MLP neurons of a small language model. Each row is named by its layer, matrix (gate and up: input weights) and neuron, and shows model dimensions 0-191. Each number is 128 + 32 x the weight over its row's rms, rounded and kept within 0 to 255. Numbers have three digits each. A neuron's up and down rows have the sign that makes its largest values positive.
After each neuron's rows, "fires in" lists the words (lower case) most often at its 100 highest values on Wikipedia text that the model never trained on.

L9.gate533:097148115170102102186130088145104132042128130124096120157106125127086153159185152093188115104145094162173160139129098113136066118146138179139154103122109091142171128107133130075059204137050122124183139096093108177137191096104085120032088171130119170146115101123105124110133142152152117182090139141135094121071091125154193122084119112110137115054128152104107122150116112162183166135102112103120154135100078120082143101127123148108146129155116161120150123099163129115109121084121174123070129103184086179127159120121125153152101176086205158097078142098107164105145149171061081190
L9.up533:158115162158107107135137089151128129162117120166160099106131103151135137062130155093211091116121053111180106094146115146168089144138089151131122114125140139117184117096142137142129135102134143093110160142123152116140116222139108161053092127135130071138108188108143154108166113074094149204143104101075132141124169117082119134154179104088160132103103136148147067148116107124079189137078197175126154098078146153177170158101118063151205111143113147153149137165118113162092086150166133141141100115133178095117119112088154030142136099068158112172138203137135135079091134170163112142
fires in: "of", "or"

L5.gate170:033109150094121061059150127168176086133147125163205148115083143105196118168125131125126184127144110089166139104120124134169135125127150087165111117101073112065085100106114135139177169147081084159105151112128153161173093097116112087158131158112149140131160120132133130083107109171105105104064118179084156129166147062146162136152118130142111144122150184166097095155168142123099128166081116144135145142125169158172114134177140157118181086117110179159089155130120067077161154097120107124133160109152116126077121084144086101212107113093092152113122147094087132106152083063132189097
L5.up170:090104169139101118121127124125138115127137124146200198128117079173173175137165104148116151078087141104120133134165135140155103135143142063089158095169076112136055095134174138144139117138158085167121139081162183086162065123105118036153185128084173124106117161128160157112098139150102127098118087193102174121158117100193213128096122093152105131182122131140000120116145141178131140138120105120140148135144147192108140145150111124121139137086143151121099174110169101134167130061119130093154094152154154133137108052098103106184137114122136122145155108096103085140102145088117177146
fires in: "of", "mother", "hematopoietic"

L8.gate101:128168123164156113121149129146171105087139130014177117121121084098175146111114127133146111136129144142104157199111142147139176107122077105144128154114157182128108133104131181101083095192139146104088159113103186116084112108093102131116148150122136148119158116172093145137124213147087124086159116148141114118106138128098128107141131120187177166176127100105082106090089082131233099122146146200149097178093203143089101129127125091110132155206141115179129081150149129166127117134091108136097128090109103111160094154164115085120130191159146163132136150184176099114152135140130159164
L8.up101:151138153186137136092133180099148162070171155076109136109126066159140121170176140122192122137109165128123193137185097171095156129118104130101124189157138175122078115140116094114169171142141085133120127114106176108143103096129142151121101156127154100131085089105134136070071137149062113163126134194095107107148124142151099129187146166107115123077138078130058150129113153170181113196114079102149149203120171129053098128119145099160124126147159110132170113123153099193068129092161089077101075096115124095065150134090161129129135173139119128121096169135136107137187114095103071074
fires in: "and", "to", "from"

L9.gate177:150151073161131145122133132094089131139148074150149145041136130121078174122125118150136139144167142143178164178081113120115153161154160077076145178110147129173098107130093121134140105129118087129109148124186204097079159095166133140141102076077107110114151127119090136155072097117117130174109120140110141081153066126074142120059090063130123192131151120109192135128145122130112148148130101119083083196156106145046080089155157108120134103128125156100080115152143109086151111151143103154110130106124195120105058082177087064066127156147119101137122153119129085143122140143139108149
L9.up177:130130148101059126131066161059077189138154103110147139124099180102130112109134157132111104101181059160122118091096136138137162129119135103102143095030153155122102115126122138048090105154100172180095229134190158161089115119104108090140106147144129156123170117066087147179101142077094122156161107110120113123175070105093183088138113120130164091111150095100094117109130135110115118066089149201142110134139146173138171168127139087131168151114134205102132128105060078124162137147093161067139108112152112138121052183128087078122119093129091103145137125116155126142121117112143120153
fires in: "as"

L9.gate77:121172119144152146158121141106160171069100099126113124159090108105065111129141096144111119099081094061128153095169163105096150091140109148148138153116142132146086154136174060115137131113109113194096161083135103156125145093161114145163105130152131117163115042162166099144141133151108075151117129143093134117140119184083121086087109101076161137141129165110086076120122137134150107114087149108163149088055053125172121065159093192062132177140104161165099101063120092156104087169185133100115100086157162154117158109163120143119107063107157120104110141143118116104126120068159125042
L9.up77:164135091134184156150143129098121179167140143100123048148095132096142230144117129099139079145095101155163159163147090169154138087090119168106108119086147069118159170168075157103130150057149128118092140152184107123183085165128177116174133116187112105114152121090081169145137089094125107123160126117130093171086113130099097169131161105089155149115141125114161127064129080101155147128102197093187168084132148031169102095059144106119143136073151158157088104129091116107098086148195183141146160113128137123158079140157101127097144105119120115133114099069112112150129150127076167169
fires in: "of"

L5.gate351:114135057142137132101095190102097126103110113115045131157113088115143148134127140163109152134150141159158139094111064157089171151150187178153170107092123150122142182184097148109099184144097163113105093066128145131109148073103099110154089135161156143063162173148171106143173168116084138140126120161138113145189068163150161125150107087115140075111185177104129134049134105146162110041115083095113114096168152106123116169100110134190103134148123144121139121127146103189175125080176101132125067116113087116178140166185108041112116140138099090180129191125162116161142185095152152127
L5.up351:115116115150114171119080089171127099192143189130094070143110082091144124109124150184192115130146143126092115127044117156079164162137171181052166123161074179081140164077104076092123129107084124156105156160197151141082139129106212108167177102120117107157094078095142148128164105130111162113168186133161148146088139183084095104138163192115105142126130164092152177090153152117188125141123142152132074132175154136117099115163132100190145087099158119094164150121123190100100097121198126107087127084128117141118170128123156130132153150128179115144097163118120053120153189136093118159
fires in: "two", "three", "19", "five", "four", "eight"

L9.gate364:100183083079051139077127128133109164104113106147158143082097094082088142121105138073146143168093149091146128119103086110156125100132114157123104092096168141111133171185066164130105126127133162174161120132164122101159096134137092207138122125167126093129164054179079148147115127122095110087134125111128172109109130153093065155104139077167171180146124148154114082104050120147151108193123173111138144154143141155128108040088137111119169148148137095207097158164090142097136084143098164173135098122121142097170087165144116059094127064148111105120149113114125068077089099147113141150
L9.up364:172163089037125181100121102129120170133092105121213131100125105163085122136080178095132104121108082116177115155097132099183140103099115093093109141053134112168096133119137176195116094141162118125167106077116093060176172119133136156105156129085103070164174048158066116147145098126105131117133160155153149153114193130132124129144138122125121181116130129146132034108154114138168116167125183074136172145131140106190181118122079092152146170189087173177159146117132120138102119176147083103112120137062098151172086141120173082136126078124135121117142137101110128152144121133077125124
fires in: "and", "of", "to", "as", "than"

L8.gate452:157133136165118194083130091141113126114081176121160088125146061069114144119115089077070168124126106169119145151120138109179115084105137130090092095102174105104176094112189125150139108138132113077081125161101094092158161067118159102150127159196092120152148110109127090176110149141166164160178214162147121131100161147116133132101142090151147116090134207122088100096122161156152166152175097147138165071082088077124065102140143162170134099115156147111150199121131144049153163132122130158103146145136095169101103103129175167136138142096108232189136090146107129099118065092101119094
L8.up452:110204083123171192123114084110097125159071159144083142101129081177126121101101150125060111111177140125121099183116054146145098172114135158053091126109139142170147157117114104143131212133111105056174097143079135106073206093162154145127107204169152090160150113117142090122094144160152175096088130183119099122114100119122149073142136141094142083126127126108154117114131134181159128105208111086162182141090080113093117162091153102186138188124125107103074117132164125138167156152148094157074166139117077143134157095141156118169150101141083162157112065120151107107124121148090090127
fires in: "that", "which", "10", "2"

L9.gate190:143226104118143094178115107154144167171096140065160150131139102081157113108072150147095190116084134137128117142074143100129098119112099093118183133097114122119130115140073153152108137091112091108104213076170049151133154061147116155117138077159086114121124080147121168122159135113161139178052098143163121132172134106113095185023108109166065149124116129098133124122079102159057154117140153087177116127090121204099123137142122105137149116088129145172167179108101115106113088150127147148113103114166126093118134118167148171089146140069091154134152129076115175156134115098144191179
L9.up190:130188084088101132135124129149127125158141163068129188236156168083121192118119126094155140115098061101147146124100120113145054159159134136124143128110147137131127161109106166127118146100094127128118167158183065129095147144133078173109137115129137116159092096148112122122154129122176146090114166128144113153035164183150125177080154127075125160137129136089105091096059122127120097115112148112216123107080137171139156076105083155148069151120102148141170130089137142083152126143117127135120146100148161204141190082167160167125105084125119133197159154103113128110116123103124095211
fires in: "of", "not"

L8.gate547:112119192129097112095172125086142126089128153106155041107116112057145125139133102142126102124224122174093139138131096150154112127144128098113161127164179089124133126130114181154161129136090108092214171195154181112153154132128191150139144166113146214112087093086140116107164151108185128103134107122137119157066116108146087135101129124111118207110170117183117127087080128142154145167146097093138059140165114169163103114109103140168144120081120090091096057166120132131094184105118135135112140113157093089153112206092110147127132186122116184122162148144112184091075100122140063122
L8.up547:080147133150077162122152154078102126179122117207142114123114092098148134092149109092102089129134115135113093153117144172200130140161148151166192135103070134105134124073066103121145142154106124097125133164115152147140089081125130120141093186160172115134124166129105119143149164149162176105149107096146102126076080106122089085090105173161146149166176175145124179101141072170154162050141123159152118056128099172128085217155140082152078143176118107103126084163091118167072098107140114094090150111099060092132104161131088160201127097091128167131120132155120150170145167091147117144
fires in: "and", "that", "which"

L8.gate275:150160072123136135133135181133125148135187081127144100062160125176129079158112102106113141106162147091116127097124131107139149123097132108117108107118146153159087154129175131048096146107143122031165109103111149155105126126098135175139159163131146126155141037132096118176117145143104148104104171190125154171091145071111124118137111166108193131112162156156116118093149088137141185126139122136143138150129172159070139145122115130129103125155151131107050110093052140163173109227132110119133084105121072107149060171164142152157136174132115157192102138067114126051157133159106124102
L8.up275:180180120165132122091168127082186157132166136108106082123131156141132140134104107144101174091116081155191084106126105159166164116106143159197106116137098147127135114180174170147107122043156119141120129160105156142144154093134130103138194167080113092166106104146096148106125118129114077116088131157175162112098145078152113118130122138120158133085181119180044104060113100109171144153114158144099140180156136222083084178106098132153103092138164146153093132079115083168128123136119159132082040097111090128174091161164162127174180162139159124120136115071153131086152139095119128209
fires in: "and", "or"

L9.gate373:169094054082122099119040103088103093157144112157134150184104171138120114096161119111128172206112081093161160169092165147129124133097166176187119105130104131113078115110105128060115130109186109165115161154108099102105155130141114113089070144095163159138173111114129085154108097125159131174122113123106161140176096142113083125132126128134117128119163144127154111193165152085134109111056130083114153114120134148124184130219106149131155098070104168147165113055140127132112161120132105139082133155142111166140156089146130097122142090072145153084152141140112158106125151123129204113
L9.up373:102095161103073131126071198102112138138116116209182196145083175124112113163135067141126150170115074067100149075070177100105119099147121128144109105161137093137062137079166116148091143121128087128136168126101095110135145148116059134119125159105136059120181111119106157146109142159152080134086137104113157153155116137191167096142100153116147107093144108129156115100102177113137127137070119104117149168125107156113179099172146151118182104133101185077129115090117134071165166117180174153114095124156196109084165137092172085150089031154140146074104108118115103105167119139110176119
fires in: "was", "as", "became", "is"

L9.gate56:127095141188126151147100126104178147128108116112133156146196142146122134181140120122118121183093143158182142119125110146097147089106078060122129177114117083148129082084164131134101169089128121140118152135123150128118196045134121129113163107123101173184084103101120130103108103087125149137119121186163093141089084111103172133091173163158120197177170127120129086162142148132120125164154071142156202134068114110150106042181152088115086145120115132080076138088151158133168101174206116172148156106149182112151172081179138135156159164160133090157122103152097106119136186162099172124
L9.up56:106168063153100115140187187057166174112151170093046187141117140149123109119158094186127073104086140112110115117109117206118041055148081140125188140153088140136152159118129108153136128074101183162077155111184097148093129124103115173111135150115138123164113153128082138095091154121175148138124137111117153187118073110151155140092163127166142121157177080118126130144062167147120082163093103124153175083114135111113145119134118137177115160110100131109167137114138171126098103107149154145121152086188176077132187134159128080109111092132140089209128091162125113100127098107121120092
fires in: "of", "in", "a", "former", "indian", "snake"

L6.gate128:124111200137133111170112099096131126061132155122104065095124119138173172136194117135138085141099106104199141046088058114138182160104139112103068162122190102171103141200127126143167119194147099082111065098118163170084079090120049165122094138129123149115132119141108052069116121135107125137161120119143098129142082137159116169116146135114195195060119121123154131089109103115118138116131163172127147101150091118162099102141097121128149112130103173129087115147147055087114152118115122126128129126139073054138131133138143115131110161128055137130124111117136121135136124129098188159
L6.up128:152101091110109167112094099159157105145112122078115084090150095118175142095149132068164093088116044053142134072112111150120129098120115122130117116069093110154129152140145145171183154149148071106150126093146105164045144163158087144126107109118084151122154159145123042095105072101112145217154112138178118174183138130136117165130126095118127135096085131095141163129098112171092117085123118123100190106131123170210117105112090062077131134141106140132112099094131076125060133106077116137119135133140143118147158100126143091142165169080103186135145115112136126143157112128090115136
fires in: "of", "in", "and", "volleyball", "studied"

L6.gate94:084124124099109124100125122159141110127120102166109166126140152116178107070121111104107129130116112089211102101093099087148096138091156104152112099103092073168082099191073163147158133125164105103043156109056143139116113171124119149126143125134132175138101103151178158111103159134110141147077140148146106125147068138154143115192140097075161137092139093118144112164116110133064055087100164137136206131175080137150118168098181164136175080111124155110098123163082092157075173075106132182119131089168162070076152095106114090111115109118072174109147172104097102119163065097130067149
L6.up94:179177143129156121134156162127055158089160143106110167147124143145107114114185108185107086138129118148148111135066163150118125089083134107125084158053157123223107131150099102147141129164129141068103080147095169177116109125118111113084136190111102170179108130125123127098053177136141109072144105137114149134084083052086092163068166163045114198115175139106076151133157121163064172069116138091105134122117126123091075107104131067120136128111099126152135154109108107144095119135106106110067088154109091062104135156136113082152138125169121113073151097125186132177147107126138108122
fires in: "is", "of", "volleyball", "language"

L4.gate68:092080126150121092139131078160139162171116100123138172118113105072148150124138147155130115109143214126145156104114104092178084133129115098191123107130098129108124142125151160069180124090131126063118180142111132152131156122128130166140148201127176171155177176088171090146133161149122141181122115132094078149146058157186182098139141134099119150150088162116142096137163144137147088079139132141165167122161101087156109107127102106171061114166113187027107125084139172114179154094154140106087191121071040150079105144091118156173099078112116195141118112106120129084137091140118103121
L4.up68:093128117159107140094155044120183162104136106150156086136135098096085170116142176057058113097112156157161166134149097130169082112070062129161119090110116123090120090127153161079143113123159057175145102087107078139157141142150140118210181134144107063082129154106164163110096099118119126162109166174094100112129114119147144138133100106098087133175156150173115177105166123156118103093165145090162177109104081092142139104072136117142049101126152116132114183117146162157150149071098206130134150185044078120117139144113109121162172122130099166150156130135132122153096091085127102119
fires in: "film", "films", "poetry", "album"

L9.gate50:104159101087105152132160150112133153098088135115099116094085152078178157178074126117096146132197101169174088150070167112113153134143123205166156142087156148144125132131122171140159147098139125120100129089177137155092131080114112166160164122133161152101148113065106154144158163136111149186081099120141132102157103151165120141168096064117084116122163141156101143131122135154139166122112173108117159105115154097182059186196072160151171107132121113132088110124078125139115130140123125163119097110194124010207101147163170063078129135152182152137159167132126083160116109104076124178
L9.up50:147166126130184076128154179162180135103141127134149094140168116081158077205120127154147127088091173163128072108119083127160170113124126139144146101122125139045132095141183124157164119138111120135089134135166167151146109102179150109209142134148142146060102126107136125124116134134099139094100173114157177135142205159132102102119125167130090108112109184163082143083138099120195089143094190138080137166174116083142114211181140116193146129097173127126154074151120168094042151177084159146158131091151183164179129149144168098152134108129153182182129093108151125088107133117089135104
fires in: "that", "two", "three", "and", "following"

L6.gate255:123127124131088075145091091133148101228184093126146118155101131090132112110109079180119143116163130140192092085102125117145051109156120112145109163094082145110190105142129152199160142151163106101151172087131086084158095170132177127123135109126158070153163125071123126132181106091100093164076100181121146122136156143132072100123096127092104155128198088130110143134096128168087145140155067137156124161153155121195128152122107181148151090146153162109143179137121116110112100125119135116125085118166139107125108114133148137153096106105179077151141102128100132135145172089080097124
L6.up255:077169197089079093140118129122085128159163166147121133145126125024053133147207133137156093135095127159167121068108151116098138160155112126130076120099105117163131130174174109165161144119132090195087117167129126093123089094068083101130132115191148125112113162148131110121170121113083106088142088135130118121134085133125126184145138144110166181203144108100096106147134166140111133103154069129167135067158114181164089147139147141097129124130131108197127178147127120146077129115140097135120103119101104122136046131085098063119088149154138098077113162144156130131115206087118141162
fires in: "of", "stage", "stranraer"

L9.gate524:172138088176127097135112089168077154144074108061094129126117126186134092121076108205134146108132130160115109135117072066130180160136121152083155159104100153149114098066154156158164181135121092144120157192220107094119112115117148113090137150120120160139205108174086165091156155172122142121083117135134093183132156145133114130098149161113139163140157158110152177105159178148143109132081121135179122218076153143094120144149188115181112141122128161108105107131121139084183134076141106123143171114195133119182138146179102086108109096113159166156144087110151183125103166128066119108
L9.up524:122123137115067136103049147131093128064113115111182178172119108195104129092177113121149151140099148127103165096162173149108112076104101105113156168129078092089124130129094137134112151127158114128142163158130188155080186136143144071130049156087110073174172059083128111141069183139115134167153117141078112173131072136132082058126154115163141076103141119178156167094175123119187125130091132114166146161115117145132159116117080158141122156151159116106119135058118144096182186088134107133113141089151110173072170150108127155123154151125138127108125152131113115117178103117108116156
fires in: "was", "had", "is", "been"

L5.gate551:111102182118175112082099090174150100151131129166106110104102174140155070085090103129085135108189093133118117134073108142125151115133118098124130178100128144114134152101091127116074148120099185097148255129100148121156171202150119135150145165161132175100109118133125123165166090163155168125133108138141102095126129149073072131129086105115136061079172108093196052102123155073127144152099110067106134186097172126116131100176117195125111133094115138144112185145104176104149105083090120080138125145152101107140118184142143115085124132101147122123100178131144097125151121135136138127
L5.up551:093162199167132124094109090126148145085129142118139150157146102095144136156084081127135183132105104131129109122078113139125126178182075147162248140087117111172132179110165117197121178085183081131112200126182060101150131114111129136063102147178114079041097122172156142141130152128158147113127174156133137135137138178120068145146158158105125067097136173095124103062157124172126172099135143141162080106135100125129138160156098164107119189118149185171121158136173153130102095100142134098159144141161082144164119110124191153123148073134135102166134165153124116172122151147185168170
fires in: "of", "s", "also", "is"

L5.gate421:130084126132127124114132117177100089106139127135095163121182155132105147148081159122149149119103152171154108151070086086157196116133093198139102109099141139126110111142113088133102143120100122084120065187082158171109091102061108127116149155129144074159139132174107121178200094111141159131165100117191122116133148118103140194190145123136135125148132162139128103140094103136147128103112112153127102141108130115125096076166153118073118107173114153194103181178083142137121155115220090096123144143136078110204170127126131110139109169057114145134156209136211114093144129146107108158
L5.up421:189101196152168160122084123105144072094076153121171101157181107184140117158137090148105159118082111228156146137150156140187210143086118157081159074125153150153112187115078067161116174115091095123181138140114184127086160110110176089150128143163120104065126152145164166163129126105147176163167127103180098110121195188098138129150123088123137122142111142138115119094129131098138137136169127115131097077094135128121172173143125145100093082092127128140099144111131151091164171112139180139140107138153068196136120153119141139056127123049087142138159153102146180110102169161102157133
fires in: "are", "is", "were", "they", "can", "was"

L4.gate258:173144090130101086108153090113125139098091085162132172072106176176100165061137194135077123131148102162125163143116146097139117137133143100142127119168136118096099118136202192082130106077158147105135120150093123084114184139111111109115139137145096120147076117104105145124146091112092171096133122111132116100083133108090176145131056071143129189142100190163096146136130115096124126106088206180124113113131142106159138042129130063131174078092150073136121157149070167111107079153134112159129133140120117038185149196155166139135124124130137200149132129094082152139086112078142129127
L4.up258:153097174168135136162154103083148145137151094145114083101098125104154075152119123158169159156117154137153146120164137161111159141108117123101155137119158169101163093122137113128102127164136041089126118143182138132135114083130099136159128153089110145126129062160068136133153143158196172115088151120119164147112084176134122138121159122072128086141212069154097124101107092194183039076147144101128147158104036101113126115093093137141074152159123136179153117100171164096164134156116157075070203132112089108135152104149174190088110204102072110162131138167185138113114157184098112094
fires in: "is", "developed"

L5.gate357:111141134092095165128111097129104111089121136147123108135097111134108147168068145132147122113183147106118106168118053122163141136124186185145121140117175167128121099097208158110169112138126160112109102138159103095138132119143080134096117180154101155149119094139037097163156080133136097133152159087136075143081164129113155140137118128149210173118135160135043095146184094161139143105092155159095099074132118156154116060158076138129110087174085120069159163099076151142115105142145076110091174146090100098199128189136134149153106144126111157174118176134113146110140136152086130124
L5.up357:139130161101083156161104081148172085135174045101160166113097071067173101181118102119089127130098116156145128142124123080138116106100119135128086118106117124071124121164090138093104115132156106137123076120158071137112131109126133069171146153124128124101147162175107094146118121101162148178115080133094121110175138130159190160148094087107096171146131106142125141074133141086118095198111139083128113139190082120110091130157124141166064062114137081168077164162154131132178161171115184152164222137133153102201104195126031172106088155118107142137136173125087091134089157130151144163
fires in: "have", "has", "played"

L8.gate414:077131102110150115160108135117082130129126125139191144106153151119184112194127191154146108150072130131115198128087155154120172169164120189122093127135099158121109128089129171135140079139138111076144097126088154142161145089108063109110110130105189108115135180133199143131130190192088132133143140167120115139165185060118176150152134166144124141129142057210148095102124109108163150132082124118122125139157149113090101127134140091112151103059128110072149151123108094151135130137154100107131192124141147056104113174205191143137114138143134124193071159082094090098162154129150144125
L8.up414:109181107169115153186089120142076105094194075140113141086068126137116130108138128134109123142108098107085105169141160049139176179111127135151122139110127102138139154155061191104110108129131092080109101114107152128146112102161103094117126104148115121116147168167142126107124185095099158093073084096109092050116178072112139116127128132136155203145144107100131056136128107141118149119169177106116116136101104122068068116094136128126127166119104170129092140158137102185114117147134125154064121173118141147122124171244134093115074139189104216147102074125102117124108109099183121153
fires in: "for", "when", "after", "while", "if"

L4.gate255:153120113170112148123100153114118089137147120127126175174057097130145112129128093109166134103163111076075122135118159083149129153169183182112157126154159125165175193172106152129161159122122189115103093169149154182106205137085120065149111187139138094093147128172153147191179125120064148157112106117138144132136117151125160103177084077131218118165107142128137098120109156090131172109104165120191111118169154170117133093127075152155128084143087112172091130183106138141176142145132141130102148137123093111127149104137161187095099147107103137143112135145091125118102162134132144140
L4.up255:119097148092122028078161135128153130161178113106128097160184120135146128124135093152132157162120123132091139123169131031117107095078164125100133068110102128168091138140147137135146148099121175093104173160107134107108125118149151080144049157099109126170153113117141129056095097185050114136112113188158117122107189086080118098156115108140125117109106138110141097134080175090119136159144113085115156157127114133153125173149136171090118121118104144163071178025073108139134196144094164143156137101194171170101182119156111131111108127090136126040128134135100133156186143130090085160
fires in: "was", "were"

L6.gate17:092101154103178144157082141137080102136152116145159143083118079089160090100098137148147124085186110129152110120154113145108175161150179178097200134076161127139159246138154111116123201173075131115130121060130191158109142124120092115165121165159106096106138182201118131155169115137093173100127081117136132156161215185154122129188099129143108132121180123158127125142160164061166115118131140163100115135107123136113118109159122133103131109125104142123068128116138130132170122072160163132166145094098141135139083114205149071134112102117115149130119094123163112159150136161138103147
L6.up17:128139195145143119103104109140135127147078127141142195110074107087189106103093133128101190036182119170088138172126111121114182169153164139117155107091116111127136162124137124156113171121114119135143098110181176164135117064164142097164169153103109168078118157172132133171189129155095124117156098124141097160125162151136107123204077104138142142086165105156078170096103148079158133115087173142116092165162110160100129126140175162124139131107165139166085128203115135152166095121116150124149152136133130115174166111151117099121125128143066129120128082120141103172147089170130136174
fires in: "have", "had", "has", "membrane", "showed", "provide"

L8.gate481:122158137098049142164094102144106159134167167152161169125140150144076173090129157114174125138120141095127162075123119132131184173156123147133152165133090136189144156131133081102138097156096120183166130051157203142112113133116108123141176169145104136147130123211168132154151083138079141138147115145175093153125064102118182147166173157139153204107115125150148103140094190117123156042032174108158042139103155159105097084093141128131129145158103132103074137101081098179139124109125114136115142085127117120142101071139091069116084118120163127169093145087094124107121147106179107180
L8.up481:132166101130136103199192113069133146119158124133097080086129115180164149109118124161067122174140122174152115166085098084158113116160112136156103122141118143095180126154148149100111132160130097134132105065135148087159156079184160076189096128106096123127158150150112113111165131111097121055108128142116149108167149095124070128135176115117135160113174087146095166114159083094152134226170177152127086126122101165099106134143137098106097087082142128163166065133124106112128135170102109165145158146127072192188056120209090064193106085162120128145098135147158080155169169190175140104
fires in: "as"

L4.gate231:119159150114133114144131110110144107083143113102126104093132132164146090092099105192119138110160142101132131135144125079128161177071145162079045119165114082110107134107132128057077171081137157033104177134106146114163126060109106144113140151099110089135111128106093080140159144141121130122134140148105155100079113164163150098118135125132196166076179108150120064152086129130175146159140141130136137094122110092150151003135129130128171094097084101109107105160182091073146108153117095050112122138093122079151105156114078118142119160172119069193137190080155111075106067138182121146
L4.up231:090158107091186176115153108159159131129119125166172153128055084123173171160155113117120152178176120096123139166160143112168145141162207103110086149091124122113091108111139146153126084120116095134131094168122087093139169102161137111151168075083127123179102123105076064151174138151107171105108090132119161139073086128127097095119126069113129188104153057199085098127116117124156105122171131085174134132169096193104242105162127141096120067074116064122104094151139081067146099134169093140111171115101106114171149114117169165167138091141135123197131131103149100104158094162131119153
fires in: "is", "are", "has", "and", "have"

L4.gate567:142111140152107193124111154126151154076076148083106167141182130128163099123096103146117156101140133192088120140140170129116185180124152120060173127112169177119109180111135118145111154126116166112110144110131162115079164058138130140158107144153134172112105090160162167119155160124115112075161134167209138134145157133067107164096125092133092155071193118136116158068129121133152130141122132125127071127130085137149072093139108114218141166087117108131121175132129135089144136141161175076133175107145104096221195186128149106147131177115103129178135169125102198114072136110100089127
L4.up567:141114123102111120147115133177133065121107127137108111131111078120151119158066086206151141150155160129122116145083117084124156158072178146089145146137083163071105099138210074114115146153134138118079124192139165099149155109123118108106116098103151043152116103163167066117170125135142151135212151131098134165098104175125165141136135112121186129134159182137095084116131141111165120120089145106175073105189161085110098080184109092149128113165106133099171056142103103131153117169178108106095146124139141127183129128115089105132086146093137135169051184132175133077135157095166118181
fires in: "have", "has"

L4.gate561:152111146125141123128109191098086165136158145124109202180130136164134142086127116080123132132101122170195133082103152198057158142123180072085154176116159109094133116102128083161126142053095126108129082119155142180125184114113164108082117105162154166146105120150170113146119085123152153130121160181155115115144074095136140065143131113061104127047133111153124127099154099146121137154091100125092108118123118148053072156144162093187091134134087140128114165146170160138148151187119093072108124061134137125110130135131108116115108170146079033113067154132144092077099115100137169161
L4.up561:127124159150140106177103152104109131106180134143168138104106160146096100088122128110164098151127161169110147124088144102140168121179136151146127172142110161152135086109081102148114142112153127094205156111157156147144167147192158117075132085138126125058181078175126135208158098116103146122048088141156127123107158123135129148091144147150123104088063118156156098144185172056130140145120112100150148255095120138113140162085099099185103139134099111099152105102092124134129114134195141056146110123126126124135141127180160183047124134099120140167099126091106147126161115180108094031
fires in: "is", "total", "as", "played", "former", "turnout"

L8.gate406:079137102155150100136084124082027124132195176084155130086152116087113086174117133180169151109087190136090161137093157175134138134113154142153114145172072089147062101064117127130059129136159158076153159096132134132128069083096071167098161121091189130200145129183098108121096161142119138110146118135103173115130111075126133134151180110184136166132135084137087134166115113096154132155096153097142167126149120130146110105147152105143142180167087128125143076120092087060156144082111114068130119094175176092112084135163144157117070130099114123148082113122134137104171142072138142104
L8.up406:100131141140143105200065098099115176145061170110178122100131139070157101175129132174133120058156126201109131192160162170124126100134117180137097116155084117131085119118119103142079103121170143145128126091133136103149087096126081162086176105142119120145089106183051146113127184123116144098114110127115211078109090094144098101178117057106168168109191092163069155168102135124156134198133179107118159113149125156147113145132158102143113135152131129184189071112057088124120120066129128090121113165174174073170089180149106164117103144113126156125134125114143098135149117061121101102
fires in: "after", "during", "since", "although", "while"

L4.gate304:094165096059050177108116083171150081083187150127112097130096134056129088132101171091138087154141064109183101178136125051183107192130185142128116096113133148105123134159088194123107104164119135092111128093067069102142123165095094149154140124110087091143170128075115095115107140162178137157107149131116157147165131143101110132128061129133110134168114174154132126139124133141108082133153182131099145142123159095129142097131109121166147093146098127102178128097071160112141108118124134133191157126117092159110138172092130071131095110095133148136090127136175121098175152141173168079
L4.up304:176166117097082159123152091088121121129159186149143066161136116137142117133109145097085093155140156119157122076220126034157167166117168103097183155149076155129093108078094107155108147160161074117139129123106118193121146139110221140059119189138130151138153126126134143127167097105142106130106168163075084079171116169123149149112154061122119102186165152148100090106098138094112085146136152139083132151125174069133196139145110149128120124145152118190144124110155117132140102186121174117144192087129148127091123153121108131129181167136108153145119109171165089177155146130152122138
fires in: "was", "family", "independence", "religious"